Part of a small language model's weights.
Size: MLP 512 SwiGLU, vocabulary 1394.
Architecture: RMSNorm before each block, rotary positions, untied embeddings, normalized queries and keys.
Training: a variant of Muon for these matrices, 161M tokens, 5078 steps.
MLP neurons of a small language model. Each row is named by its layer, matrix (down: output weights) and neuron, and shows model dimensions 16-111. Each number is 128 + 24 x the weight over its row's rms, rounded and kept within 0 to 255. A neuron's up and down rows have the sign that makes its largest values positive.
Before each neuron's rows, "fires before" lists the tokens most often just after its 100 highest values on Wikipedia text that the model never trained on. A number after a token or word is its count.

fires before: "0" 16, " The" 15, "9" 12, "8" 12, "6" 6, " It" 5
L4.down7 [153 147 126 136 124 128 123 129 138  75 138 154 116 143 152 122 124 117 142 132 120 145  71 124 119 116 136 142 115 135 155  86 113 153 139 109  76 114 136  88 129 143 152 151  61 114 192 117  93  88 134 142 116 119 140 101 152  68 124  52 126 162 131 130 121 108 118 159 109 120 125 119 120 133 107 138 120 114 113 146 121 131  82  95 131 122 126 107 108 109 133 137 117 114 127 127]

fires before: " |" 23, "0" 13, " |\n" 8, "\n" 7, "5" 6
L7.down491 [115 132  97 140 119 138 150  91 101 112 179 152 180 137 166 119 120 137 119 115 120 130 155 142 135 137 129 146 121 147 148 112  94 116  74 132 156 116 140 147 120  80 128 137 103 134 140 172  91  72  76 102 192 177 149 126 109 126 130 128 160 125  99 147 116 116 187 126 169 136 134 107 158 125 112 174 114  92 105 113 122 124 135 129 110  77 137  96 132  97 154 128 160 167 118 148]

fires before: "0" 62, "." 5, " |" 5, "8" 5, "1" 4, "2" 4
L7.down446 [165 116 128 142 164 125 173 116 101 138 104 112 123 148 134 121 111  97 144 139 160 105 123 146 116  87 132 174 114 128 112 126 142 148 142 170 126 164 145  89 135 192 139 127 126 131 130 143 112 142 182 129 112 127 125 118 119  97 130 140 110 168 126 147 106 138 159 156 125 144 137  96 121 109 122 130 169  77 111 139  85 155 102 114 112 153 159  94 134 124 146  85 121 153 116 152]

fires before: "0" 20, "9" 10, " |\n" 10, "\n\n" 7, "7" 7, "5" 6
L7.down429 [146 129 119 102  94 150 136 126 120 135 139 105 130 153 103 165 154 155 158 111 132 103 180 108 146 159 153 118 108 105 120 152 112 155 113 117 124 110 127 127 144 109 125 136 103 110 134 106 121 112  96 136 169 135  94 135 138 109 179 169 144 109 116 100 171 130 116 138 106 136 132 119 136 117 127 101 101 145 141 106 127 103  99 111 152 167 142 110 147 118 171 104 119 143 129 151]

fires before: "==" 36, "===" 11, "The" 10, "A" 5, "In" 5, "S" 5
L5.down462 [162 108 103 164 127 132 102 154 137 152 133  83 145 102 128 119 118 151 140 102 141 114 142 129 159 104 121 119  98 124 158 133 146 140 135 183  78 142 143 138 135 100 139 129  99 148  84 109  70 116 183 124 160 150 157 151 114 140 136 118 136 144 118 131 190 100 131 118 139 168  98 100 114 153 160 132 131 103 163 137 143 103 154 143  76 135 134 133 130 108  68 124 115 112 160 145]

fires before: " |" 31, ";" 11, "0" 10, "-" 7, "|" 5, "," 5
L6.down396 [143 142  91 104 133 167 125 115 132 129 149 177  88 120 136 167 102 151  99 135 142 122 105 119 125 140 184 123 183 129 149 126 128 131 107 101 121 108  93 135  73  97 122 152 121 118  97 106 115 125 158 130 135 168 156 138 114 121 122 154 143 101 124 127 169 138 154 159 153  97 124 122 168 153 153 145 124 113 114  93 133 133 123 120 140  97 126 140 143 141 176 123 124  95 153 123]

fires before: "0" 41, "." 8, ")" 7, "," 6, "1" 4
L6.down53 [170 109 136 141 135 150 102 135 153 114 116  95 164 161 113 120 126 119 150 132 147 157 161 138 134 127 139 155 147 107 115 124 117 146 124 115 141 131 117 133 124 161 127 114 160 148 139  97 135 106 207 116  97 114 142 148 133 141 130 128 118 111  94  93 137 165 106 130 112 117 137 128 117 139 133 132 198 133 115 130  93 115  74 127 133 160 133 142 104  98 136 143 146 121 122 138]

fires before: " " 27, "==" 11, "In" 5, "The" 5, "===" 4
L7.down178 [141 133 126  87 136 118 123 116 152 127 156 143 124  94 115 125 119 168 131 146 121 109 129 137 145 132 145 126 128 122 138 177 102 138 142 174 121 105 151 152 125 121 117 167 142  86 100 125 133 134 218 101 133 159 158 168 121 125 128 107 120 184 156 112 161 158 169 137 146 161  90 144 114 127 117 112 154  85 116 160 141 149 113 133 130 113 101 147 118 152  88 112 101 159 132 156]

fires before: " " 59, "%" 7, "," 5, "or" 4
L7.down87 [ 90 160 141  88 138 117 113 131 112 106 127 133  61  96 117  91 134  94  96 149 158 130  90 131 158  63 146 104  92 128 149 146  88  94 149 140 152 141 128 132 134 184 129 141 140 127 109 134 166 152 119 103 144 113 143 111 128 127 105 135 109 147 156 115 166 114 148  99 129 141 149 137 115 130  91 156 133 140 164 112  91 139 161  76 135 173 125 104 134 142 112 122 129 131 144 113]

fires before: "," 23, "." 10, "0" 9, "8" 6, "2" 5, "5" 5
L4.down243 [132 119 143 106 143 166 158 125 144 106 144 129 121 110 147 156 158 112 115  84 139  97 144 109 136 130 145 126 134 127 137 133 117 129 136 103 172 106  98 102  97 152 138 160 120 101 111 131  96 109 170 172 144 151 127  91 159 140 108 128 171 102  97 173 118 111 171 144 169 128 146 119  97 137 128 193 100 141 135 150 102 113 142 173 142 140 144  72 165 149 113 118 128 111 129 147]

fires before: "n" 38, "is" 15, "z" 13, "en" 9, "ies" 5, "it" 4
L11.down13 [ 84 149 146 105 121 133 118 114 129 155 154  80 122 133 121 109 103 130 126 170 155 138 189 113 166  89  95 115 144 119 127 115  97 102 102 131  99 133  88 147 102 136 132 161 130 138 136 104 121 134 208 155 192 146 164 118 144 135 104 149 167 128  95 158 136 157 108 104 122 109 168 149 134 107 107 104 129  94 172 106 120  93 125 138  66 109 145 194 190 164 115 124 108 152 125 159]

fires before: "1" 33, "2" 30, "es" 6, "ed" 5, "eng" 4, "5" 4
L13.down18 [133  87 131  86 170 103 155 113 165 131  83 191 144 120 115 110 127 134 135  99 139  95 125 124 183 169 115 142 107 131 126 130 125  90 134 120 116 142 127 109 125 125 124  63 136 111 140 140 137 106 114  97 133 125 107 163 114 110 176 128 168 109 127 133 114 133 153 137 117 103 130 148 102 125 141 125 125 138  87 139 143 117 101 111  60 157 112 171 136 159 167 150 122 117  98 105]

fires before: " " 30, " C" 13, " Party" 8, " |" 8, " V" 8, "7" 6
L4.down259 [133 102 120 132 153 142 141 106 105 118 158 100 121 116 140 117 155 136 115 122  80 151 119 104 114 109 124 116 130 135 110 156  81 126 142 102 142 104  93 123 131 161 110 167 131 156 102 154 125 165 108 141 112 153 129 174 119 121  73 158 161 123 134 132 197 109 112 141  87 136 132 149 102 101 102 137 165 125 131 134  89 121 133 119 138  80 100  81 134 121 158 111 133 139 145 120]

fires before: "0" 31, "1" 13, "–" 7, " |" 6, "2" 5, "," 4
L4.down68 [146 104 126 113 111 141 124  89 138  90 140 106 112  83 207  84 133  82 101 127 120 114 120 147 175 132 121 116 120  89 149 153 124 144 155 156 161 135 146  86 153 130 111 107 150 129 104 127 129 114 166 127 135 125 122 108 120  90 111 139 140 127 141 118 139 149 132 134 141 136 127  94 105 141 143 124 139 166 121  95 144 112 109 100 161 134 165 143 133  98 170 134 145 159 127 183]

fires before: "=" 26, "==" 21, "===" 11, "M" 6, "S" 5, "T" 4
L9.down127 [125 128 119 123  86 125 132 143 121 137 121 131 146 128 118 100 106 144  79 149 150 108 133 145 163 161 119 131  99 132 147 174 153 119 143 160 132 109 127 104 150 143 160 177 125 114 101  99  92 117 184 123 146 177 134 128 130 138 146  84 128 132 142 135 106 146 171 114 148 128 115 118 159 155 120  87 150 136 128  97 123  92 143 146 135  88 133 136 116 120  68 109 107 140 171 146]

fires before: "8" 13, "0" 11, "1" 11, "5" 10, "2" 9, "9" 8
L10.down297 [130 155 177  90 124 164 119  70 135 125 120 165  98  74 138 103 140 136 162 122 156 129 137 112 179  98 116 105 130 142 123 153  98 153 106 122 100 128 106  82 137 158 106 117 119 119 135 130 116  91 144 112 154 132 127 104 126 111 143 173 127 145 161 127 144 124  99  95 115 120 120 120 137  94 126 135 145  97 161 154 113 139 115 135 152 130 118 120 140 146 106 103 107 139 152  98]

fires before: "1" 41, "9" 10, "2" 9, "4" 5, "A" 4
L5.down76 [147 113 131 107 135 139 140 158 152 161 126 114 110  95 128  94 144 103 135 135 133 108 128 138 123 152 106 136  71  85 136 133 178 150 163 130 142 141  92 131 112 175 123 131 129 125 130 148 138 123 165 123 141 117  92 134 141 146 133 116 104 143 122 151 131 148 137  95 168 115 149 115 143 118 152 113 132 158 149  86 114 158 150  86 139 126 149 127 152 101 114 118 134 113 154 130]

fires before: "%" 28, " |" 13, "otes" 11, "old" 5, " " 5
L6.down224 [132 132 124 113 153  73 112 127  43 125 114 105 127 119 118 147 172  87 140 173 134 116  94 108 121 120 139 118 160 127 130 108 144 158 127 146 107 103 101 107  62 156 120 119 127  93 144 143 117 101  85 101 142 126 127 128 161 147 172 119 153 114 126 133 131 144 174  93 100 133 166 131 140 126 108 136 144 110 153 134  96 150  90  78 139  97 148 103 148 107 170 110 123 165 153 146]

fires before: "0" 41, "9" 9, "," 8, "8" 7, "1" 7
L6.down308 [110 150 109 125 127 106 123 137 113 113 119 124  94 150 140 129 167  90 159 157 100 172  81 130 109 137 117 145 124  74 153 139  92 167 142 162 139 107 117  94 124 112 131 109 158 135 162 125 103 115 160 123 107 125 168  85 157 111 156 103 153  85 148 138 126 142  86 140  90  82 127 139 162  96 118 132  92  87 128 111 138  85 107 120 160 135 115 120 122 159  68  83  94 130 119 133]

fires before: "al" 12, "le" 12, "er" 11, "ge" 8, "les" 5, "ign" 5
L13.down323 [125 105 130  84  84 119 140 126 120 135 136 122 154 113 153 134 138 164 108 122 168 111 142 173  86 142 118 152 118 108 119 170 154 172  81  85 108  98 132  97 128 125 121 122 124  93 127 165 143 111 172 175 177 154 126 131 155 180 175 159 115 145 165 126 168 106 151 134 147 116 136  89 105 122 148 150 116 119 166 117 120 126 133 137 172 130 130 122 127 128 114 114 159 132 127 114]

fires before: " |" 20, "==" 11, " |\n" 8, "7" 7, "5" 6, "0" 5
L9.down260 [159 162 120 118 160 188 103  92 130 113 148 117 113 120 117 107 126 147  84 120 107 121 112 131 146 148 152 129 138 131 186 167  96 134 112 170 106 110 106 158  93  99 114 148 125 113 137 165 145 157 168  98 133 127 157 131 125 122  74 146  98 166 105 122 178 149 120 127 170 101 135 133 120 122  92  98 148 147 136  99 119 151 141 143 195 118  80  82 107 119 144  89 132 120 174 116]

fires before: "act" 20, "al" 13, "ated" 11, " in" 8, "les" 8
L5.down136 [127 141 128 103 107 123 134 150 157 127 135 129 211 121 124 125 155 174 130 147 164 147 112 139 108 108 145 101 133 189 182 135 147 132 136 118  96 156 133 139 166 123 171 153 122 159 146 128 136 162 128 116 157 116 140  96 130 157 159 126 124 132 154 116 160  97 140 149 134 115 104  80 122 191 182 158 153 130 145 154 124 119 165 160 127 148 106 124 146 138 134 131 142 124 187 170]

fires before: "9" 50, "0" 26, "1" 4
L5.down68 [140 171 146  92 160 114 139 152 143 121 142 133  88 101 109 105 118 107 141 156 113 147  61 127 127 134 137 152 125 103 124 122  99 155 112 118 123 138 109 126 107 153  97 129 136 107 127 106 140 108 159 152 117 131 142 142 127 100 180 104 138 154 163 169 131 127 142 124 105 107 111 108 119 152 109 113 158 159  47 151  93  91 115 143 139 126 108  69 131 111  39 135 120 129 120 119]

fires before: " " 69, " was" 6, " is" 4
L7.down284 [106 115 125  85 124 122 140 139 111 129 154 123 113 102 143 160 143 137  94 136 128 168 129 144 216  99 126 129 136 105 110 158 141 111 130 113 128 165 167  94 180 130  80 111 148 147 109 126 153 100 144 115 111 136 190  97 109 151 136 124 109 112 117 172 170 128  91  81 121 109 126 111 121 113  81 137 105 102 148 124 132 114 124  96 115 127 159 114  76 119 107 127 152 139 148 146]

fires before: "0" 58, "8" 5, "9" 5, "4" 4, "5" 4
L6.down303 [105 156 116 101 140  99 157 139  61 116 137 102 117 155 107 119 128 139 141 147 104 146 138 142 135 142 138 103 146 118 137 137 130 193 127 132 156 128 161  50 109 154 128 153 112 125 135 116 130  71  75 105 140  91 145  77  76  83 149 165 135 142 133 126 121 145 108 131 122 157 166 104 140 142 137 103 120 101 128 113  96 137 101 131 138 163 107 112 165 146 134 106 134 104 107 156]

fires before: "0" 26, "1" 15, "2" 12, "3" 10, "4" 10, "5" 9
L4.down439 [148 128 125 122 131 176  82 144 144 154 135 107 113  91  91 165 121 133 127 133 138 151 142 141 152  89 133 127 177  82 149 155 113 109 133 157 128 150 109 165 135 169 125 106 129 136 121  72 131 118 193 125 149 161  76 107 134  96 151 123 128 144 125 115 102 109 139 130  96 112  84 174 140 148 131  92 120 110  99 121  96 173 127 129 124 140  88 144 134 140 105 136 102 115 135 174]

fires before: "-" 23, "0" 22, "." 10, ")" 5
L4.down290 [187 111  98 107 116 165 144 132 158 144 124 112 141 113 113 101 151 100 114 126 139 131 147 154  73 110 135 154 117 112 118  67 116 110 160 140 117 108 133 107 131 149 139 119 122 118 116 105 137 127 178 143  87 158 106 127  90 157 123 147  82 138 119 122 139 127 131 140 179 157 126 112 159 115  94 167 126 129 184 145 114 172 125 100 128 131 123 106 129 119 123 103  98 159 167 109]

fires before: " |" 23, "0" 11, " R" 8, " (" 7, "5" 7
L5.down304 [153 132 126 112  93 100 122  98 119 149 113 144 170 121  86 108 113 131 113 135 133 130 144 116  52 141 123 133  74 161 150 125 106 142  90 144 123 125 151 105  88 178 110 143  69 163  93 144 168 136 127 103 152 159 136 115 123 109 120 103 115 136 100 129 107  74 143 143 123 151 122 159 124 124 126 172 156  83 119 116  92 151 137 120  72 103 114 162 151 137 151 105 126 135 142 137]

fires before: "-" 49, " a" 8, " ele" 7, " the" 4
L6.down326 [134 139 104  88 139 164  97 105 157 124 128  97 116  96 105 119 129 114 105 134 145 152 108 134 160 119 145 107 109 134  96 124 108 137 116 130 184 140  98 106 134  95 124  99 136 143 130 172 149 126 155 143 127 135 107 116 113 164 137 144 124 118 103 135 111 126 113 108 142 116 130  86 115 162 115 140 132 114 118 121  81 141 162 102 154 168 107 150 165  91 134  93  83 182  99 107]

fires before: "3" 14, "2" 13, "1" 10, "0" 9, "5" 8, "4" 8
L6.down480 [119 127 174 170 126 108 150 115  99 180 128 140 111 134  93 104 129 126 131 126 127  94  69  75 146 107 140 142 125 127 114 119 120 136 102 120 146 142 121 151 159 161 118 160 143 137 163  94 112  68 194 120  95 116 133 103 118 126 135 136 123 111 135 129 119 134 100 153 131 101 168 114 129 156 134 144 141 114 108  95 101 145 131 104 120 115 122 144 126  97 107 142 139 167 111 166]

fires before: " a" 13, "-" 13, " been" 13, " the" 11
L5.down481 [152 156  99 122 124 145  88 116 125 153 103 153 133 116  95 138  88 143 142 155 157 159 123 112 114 128 100 129 124 150 107 152 150 127 163 139 183  92 111 133 125 126 153 119 113 160  94 166  97 104 132 122 126 142 108 146 115 119 143  82 138 124  92 100  95 174 157 127 138 161 141 143 121 140 111 118 104 129 118 173  82 124 117 125 180 159 129 131 123 114 107 117 131 116 125 115]

fires before: "0" 52, "==" 11, "2" 5, "1" 4
L9.down319 [127 149 147 101 123 160 111 113 129 148 140 156 133 142  87 148 114 150 134 155 101 101 150 147 134 111 118 124 120 110 142 186 109 165 133 185 118 129 103 130 134 134 132 105 128 138 125 115 147 111 240 110 127 122 124 168 164 131  87  90 145 161 117 120 141 167 115 146 111  92 124 136 112 118 133  78 144  82 153 130 135 158 102 143 162 161 115 155 124 143  91 168 161 106 144 133]

fires before: "1" 25, "0" 18, "4" 13, "3" 9, "2" 8, "5" 5
L7.down319 [144 142 117  92 131 136 116 100 110 151 119 122 105 114 141 130 134 140 164  99 118 140 144 101 131 107 104 139 133  98  98 160 129 132 121 153 152 152 110 110  91 149 138 123 169 143 136 123 115 121 147 147 137 142 143 115 133 105 131 138  86  92 160 140 106 104 144 114 121 103 136 179 111  96  80 140  96  79 172 107 120 142 132 107 145 161 109  54 138 105 112 123 102 139 147  97]

fires before: "um" 20, "ist" 13, "es" 11, "is" 10, "ies" 8, "ity" 4
L10.down417 [131 147 187 141 128 133 137 130 125 149 144 111 114 113 120 111  71  94 139 138 172 119 154  88  86 137 137 103 138 139 138 118 139 100 143 148 140  98  83 131 143 114 140 115 144 110 105 133  68 127 139  92 153 131 101 121 145 116 148 174 183 129 102 131 116 122  85 136 154 139 147 139 117 118 145 126 186 147 123 131 117 119 141 129  99 165 118 169 191 103 137 118 115 117 117 102]

fires before: " |" 48, "." 15, "-" 6, "–" 5, " |\n" 5
L4.down134 [176 114 127 105 100 129  97 102 106 102 108 144 131 151 101 134 130 153 120 111 134 162  99 113 134 117 127 112 137 141 139 141 162  80 161 119 137 104 121 142 118 174 167 138 105 167 146 130  88 113  91  92 116 131 113 121 127 128 151 169 131 140 109 163 165 152 140 110 118 171 127 145 179 169 147 120 140 125 165 154 125 120 132 146 113 158 130 125 118 149 116 118 121 140 126 157]

fires before: "5" 14, "0" 10, "8" 10, "9" 9, "3" 8, "1" 7
L6.down373 [134 114 153 123 130 112 164 101 176 107 151 151 163 164 133 102 164 132 135  80 177 121 121 111 170 103  96 117 144 162  89 114 114 102 117 144  95 182  81 106 139 111 103 146 143 105 130 137 133 142 169 129 100 122 143 111 126 144 131 161 111 132 133 107 138 130 120 130 114 144 115 139 102 146 123  91 144 129 110  68 100 119 149  98 110 146 151 115 153 106 120 176 106 156 153 150]

fires before: "0" 27, " of" 10, "in" 9, " the" 4, "," 4, "il" 4
L5.down485 [101 149 140 123 170 133 121 108 144 138 102 129 104 124  94 128 123 161 130 148 171 119 125  89 135 102 126 132 100 110  91  90 130  96 115 116 114 118 180 145 129 123 104 135 150 134 125 142 160 113 175 124 153 116 113 120 130 141 118 109 121 121 179 120 120 155 138 170 135  78 116 123 121 130 160 150 151 125 102 157  97 131 128 116 105 142 120  76 143 141  84 144 157 142 120 133]

fires before: "1" 25, "2" 15, "4" 9, "7" 5, "3" 5
L7.down107 [116 131 128 130 125 101 124 138 118 157 156 127  94  96 108 133 139  96 127 122 105 107 139 157 126 151 116 121 119 166 119 149 165 150 112  87 121 106 111 140  68 151 114 101 163 101 111 117 115 128 161 148 105 130 100 125 148 123 153 162  81  82 114 160 123 149 125 127 154 155  92 128 105 153 120 100 124 145 165 143 149 137 125 117 137  93 161 105 115  77 118 122 166 137 149 149]

fires before: "==" 28, "===" 15, "The" 7, "In" 7, "A" 7, "2" 6
L6.down278 [111 115 111 143 116 148 166 147 127 114 128 118 143 146  85 109 162 161 142  83 117  95 138 156 172 152 160 144 141 121 109 145 140 118 137 145 104 129 160 148 124 100 128 151  93 138 133 109 104  73  93 112 129 154 151 131  95 117 113 140 140 126 119  88 106 104 121  97 152 125 143 123 123 198  99 110 155 117 122  97 132 138 139 145 140  86 146 131 127 147 115 131 104 128 156 113]

fires before: "8" 67, "9" 11, "7" 5, "1" 4
L4.down101 [159 107 116 113 107  83 116 174 116 118 125 181 126 102 116 120  30 128 147 148 160 151 138 170 102 173  95 126 114 173 109 113 109 126 133 167 135 134 121 147 136 137 141 166 152 125 132 144 103 117 142 122 123 106 135 141 142 140 147  91 100 122 109 133 147 116 130 139  86 134 117 146  89 141 142 132 120  98 135 142 151 145 179 147 137 136 127 143 132 140 192 102 137 120 131 106]

fires before: " |" 29, "or" 13, "at" 6, " " 5, "en" 4, "out" 4
L6.down273 [130  97 159 101 142 122 115 126 106  75 161  89 120 120 120 122 128 203 120 117 105 139 104 113 134 129 155 104 120 142 141 135 114 167 124 122 134 131 159 121 153 106 133 104 179 111 123 136 156  93 128 159 106  81 103 135 170 130 118 142  97 113 115  92 130 104 171 113 101 146 135 134 140 114 163 156 126 114  92  87 110 161 136 154 138 131 156 126  92 169 106  50 127  96 129 105]

fires before: "ear" 16, "amed" 13, "orth" 9, "ow" 8, "one" 7, "ort" 6
L4.down257 [162 102 130 131 126 150  97 106  88 138 148 126 143 135 147 139 141 127 116 154 123 146 157 160 129 136 141 129 145 135 128 112 165 154 134 165 151 146 134 127  85 108 130 146 131 123 132 116 151 124 186 141 159 147  79 146  94 125 116 143 110 113 117 146 119  93  97 127 131 188 126 125 115 126 150  99 118 164 132 119 169 149 131 152 142 114 152 108 124 157  92 149 108 153 121 162]

fires before: "0" 16, "4" 12, "3" 11, "7" 10, "5" 9, "9" 9
L7.down417 [117 121 151 116 181 125 107 145 142 127 139 132  78  97 133 115 145 210 155 136 145 113 117  90 146 101 114 193 104 111 133 143 120 134 136 109 136 106 146 128 139 121 111 124 131 159 121 110 147 113 171  94 105 126  86 100 120 103 152 140  55 152 129 127 147 145 139 154 127 129 107 136 153 132 167 129 150 125 113 135  89 156 111 171 137 179 101  89 163 115  80 174 137 112 139 128]

fires before: "1" 48, "2" 26, "7" 5, "3" 4
L6.down148 [161 120 137 126 147  90 130 113 176 118  87 166 135  90 147 101  70  81 152 105 143 125 124 108 138 146 107  97 114 138 113 148 114 125 120 120 140 116  87 105 129 121 149 145 125 156 166 111 112 121 150 125 112 112 151 130 136 151 158  96  68 116 126 167 154 133 119 100 119 153 132 106 118 154 123 191 132 115 105 138 155 103 124 140  84  71 118 108 158 146 129 158 156 156 143 149]

fires before: ";" 28, " |" 16, " " 7, "end" 7, "ar" 6, "A" 6
L11.down139 [183 104 144 122 140 100 101 145  93  79 120 106  97 195 162 123 114 106 112 139 113 139 103 109 113 136 106 125 129 120  69 128 103 155 121 148  98  79 109 129 151 118 158 106 168 114 132 118 123 149 118 126 143 138 129 106 139 102 131 141 145 133 128  98 122 123  86 131  98 144 139  98 101 167 154 142 115 120 145 163 131 145 128  88 101  72 123 100 150 121 119 116 156 117 151 123]

fires before: "0" 60, "1" 8
L4.down42 [102 129  92 103 123 107 169 136 181 137 101 132 102 181 138 152 131 120  87  88 138 164 134 163 108  71 169 157 142 117 116 127  99 134 144 124 104  92 135 117 105 147 116 171 170 134 105  97 112 145 201 154 126 136 132 107 136 102 189 125 117 149 145 151 127 151 139 149 115  76 102 105 150 109  96 130 116 119 141 146 191 164 149 159  93 152 151 123 115 131 112  62 116 130 134 174]

fires before: "ic" 26, "ter" 12, "ice" 11, "ship" 8, "ing" 5
L10.down7 [124 164 143 134 111 136 157 132 149 115 142 103 109 148 159 118 118 106 154 158 149 103 119 120 143 125 122 131 164 133 166 111  78 155 163 141 122 136 133 111 155 122  96 137  92 108 134 146 133 143 164 125 146 112 130  84 145  88 129 102  87 123 145 132 130 170 189 143 129 114 102 163 176 139 111 107 113 180 137 138 133 124 164  91 155 126  88 124 162 134 124 143 105 100 126 148]

fires before: "0" 24, "9" 16, "5" 12, "2" 8, "1" 8, " |" 5
L4.down292 [122 142 132 125 114 114 136  64 140 146 100 137 146 115  91 144 116 112 134 147 183 156  99 117 132 131 140 139 106 157 106  94  64 181 108 143 125 117  95 166 111 129 137 109 113 116 120 125 117  86 129 129 107 116 158 102 123 131 137 105 137 110  97 118 145 160 123 103 134 113 125 104 102 141 164 107 148 131 126  99 159 135 127 119 120  97 145 140 185 119 109 113 149 140 152 124]

fires before: " |" 77, " |\n" 13, "." 6
L5.down255 [141 116 103 120  98 139  95 144 127 100 115 153 162 189 124 104 127 136 122 103 121 104 127  79 143 144 134 137 148 127 177 120  88 115 147 105 114 130 140 117 137 134 163 131 150 143 156 108 124 100  96 122 144 121 159 146 138 171 142 113 115 143  76 179 154 170 146 110 142 161  96 135 151 170 135 132 113 126 129 163 132 110 108  70 103  79 124 127 147 142 141 112 134 120 110 154]

fires before: "0" 60, "4" 5, " Be" 4
L5.down149 [104 150 136 134 137 154 135  79 139 140 103 114 178 111 161 135 130 128 135 141 167 125 117 100 147  92 100 162 115 126 119 125 108 116 102 165 119 132 126 161 155  82  92 178 138  96 122 136 118 133 143 120 142  83 151  94 107 101 142 116  81 129 115 126 111 173 104 149 108 117 136 168 117 135 179 154 155 102 145 128 129 119 113 112 135 137 150 104 138 115 112 158 172 133 140 124]

fires before: " |" 39, "." 22, "–" 9
L4.down470 [134 180 136  86 139 130  96 121 149 128 111 152 152 163 153 113  86 162 137  95 110  95 110  83 154 110 121 115 141 116 127 101  93 110 128 122 134 114 126  83 131 123 157 161 108 174 183 125 116 105 144 132 133 107 133 144 142 113 142 140 126 155 119 153 150 149 120 147 104  98  97 151 164 141 138 139  67 126 114 161 134  89  75 105 100  99 115 145 166 145 124 121 148 121 112 185]

fires before: "1" 53, "2" 10, "7" 7, "8" 4
L5.down474 [152 149 153  97 109 137 131 127 125 132 100 124  97 107 138 147 105 166 143 126 153  80 133 149 121 117 161 129 116 119 140 167 101 109 150 107 133 122  69 111 139  83 127 133 131 166 140 106 138 107 171 104 128 114 112 160 125 156 172 114  97  50 142 112 164 121 105 145 128 135 133  75 135 112 140  87 126 112 165  87 162 112 121 103 107  83 114 116 118 150 130 157 150 152 112 103]

fires before: "0" 26, " |" 21, " " 10, "." 9, "%" 4, "3" 4
L6.down186 [117 121 140 146 161 125  90 111 129  92 160 128 109  70 124  97 149 105 127 110 179 134 128 123 145  86 121  79  89  89 118 130 116 111 175 116 113  86 125 141 125 140 130 125 148 114 149 179 104 139 112 164 139 103  92 157 166 105 124  82 115  63 140 129 155 142 123 135 141  91 164 169 160 140 142 127 115 124 129  88 109 136 148  96 173 150  97 100 117 146  79  93 109 147 102 128]

fires before: "," 28, "8" 9, "1" 8, "5" 8, "0" 7, "4" 7
L12.down296 [144 133 176 113 116 147  91 121 154 148 108 130 146 140 100 125 159 131 157 125  86 130  93 117 166 119 113 112 126  67 117 180 106 132 105  99 110 161 128 119 114 124 122 114 115  72 136 132 177 141 167 126 129  97  86 168 119 118 141 150 158 108 164 124 106 153 141 129 110 118 109 133 139 115 154 106 134  92 177 163 147 128 117 141  81 136 130 118 142 127 147 143 124 115  82 153]

fires before: "0" 16, "1" 11, "3" 10, "." 10, "4" 9
L4.down399 [177 153 144 110 109 141 148 163 144 108  96 145 116 140 159 124 104 116  95 122 144 149 118  62 148 102 103 140 163 116 142  89 128 113 139 132 136 142 140  88 124 146 103 100 160 123 106 105 158  91 178 105 108 152  95 154 122 126 136 115 123 134  93 115 108 124 134 140 152 115 113 122 165  78 101 116 160 146 119 130  94 124 136  72  89 110 118 109 120 125  68 150 142 142 129 137]

fires before: "==" 29, "The" 9, "===" 8, "A" 7, "In" 6, "S" 5
L7.down13 [143 131 139 147  97 167 117 129 128 118 117 178 127 140 106 160 130 108  72 127 103  73 156 109 111 144 157 112 132 106 140 183 108 158 119 167 117 125 125 144 103 143 181 180 138 178 114 103 112 154 151 106 127 159 165 148 145 134 108  98 120  71 106 143 123 143 198 134 128 147  81 140 154 116 152 100 125 108 155 134 129 112 136 154 132 120  99 133 117 149 170  89 135 109 143 119]

fires before: " " 23, "-" 9, ";" 8, "A" 5, "O" 5
L7.down490 [152  82 146 137 170  93 103 122 145 156 135 135 154  87 163  95 113 115  94 118 105 131 119 146 139  80  98 119 176  90 118 138 149 112 132  99 116 122 156 128 126 144 108  99 167 143 144 122 165  90 180 115 160 131 123 139  70 143 139 127 149 125 165 155 122 146 156 115 150 133 139 153 120 120 102 133 153 149 139 141 123 100  86 131 126 125 157 149 110  97 102 121 138 144 152 162]

fires before: "or" 13, "i" 10, "ore" 10, "ient" 6, "en" 6, "re" 6
L4.down66 [ 92 124 112  78 122 126 154 208 141  99 135 114 157 129 135 143 141 171 133 108 103 140 133 148 130 116 158 130 117 124 155 131 120 140  85 113  94  92 125 138 122 115 103 115 130 128 139 103 123 119 125 154 128 107 137 149 146 139 142 160  57 118 129 112 152  89 159 134 145 150 120 137 114 152 125 193 116 137  77 108 137 168 116 169 118 117 148 109 111 128 106 104 143 112 131 120]

fires before: " " 40, " M" 5, " D" 4, " Party" 4
L5.down106 [150 154 131 130 152 145 130 128 123 173 129 129 137 148 106 115  95 135 125 122  94 123 123 166  77 110 116 130 112 148 146 118 117 136 153  99 158 121 148  85 167 152 136 126 127 167  84 150 135 141 138  97 126 139 120 121 105 166 110 153 128 141 183 108 148 126  97 169 101 102 154 128 122  99 106 145 136  92 145 152 166 118 169 134 127 125 100  98 107  67  83 120 107 130 163  75]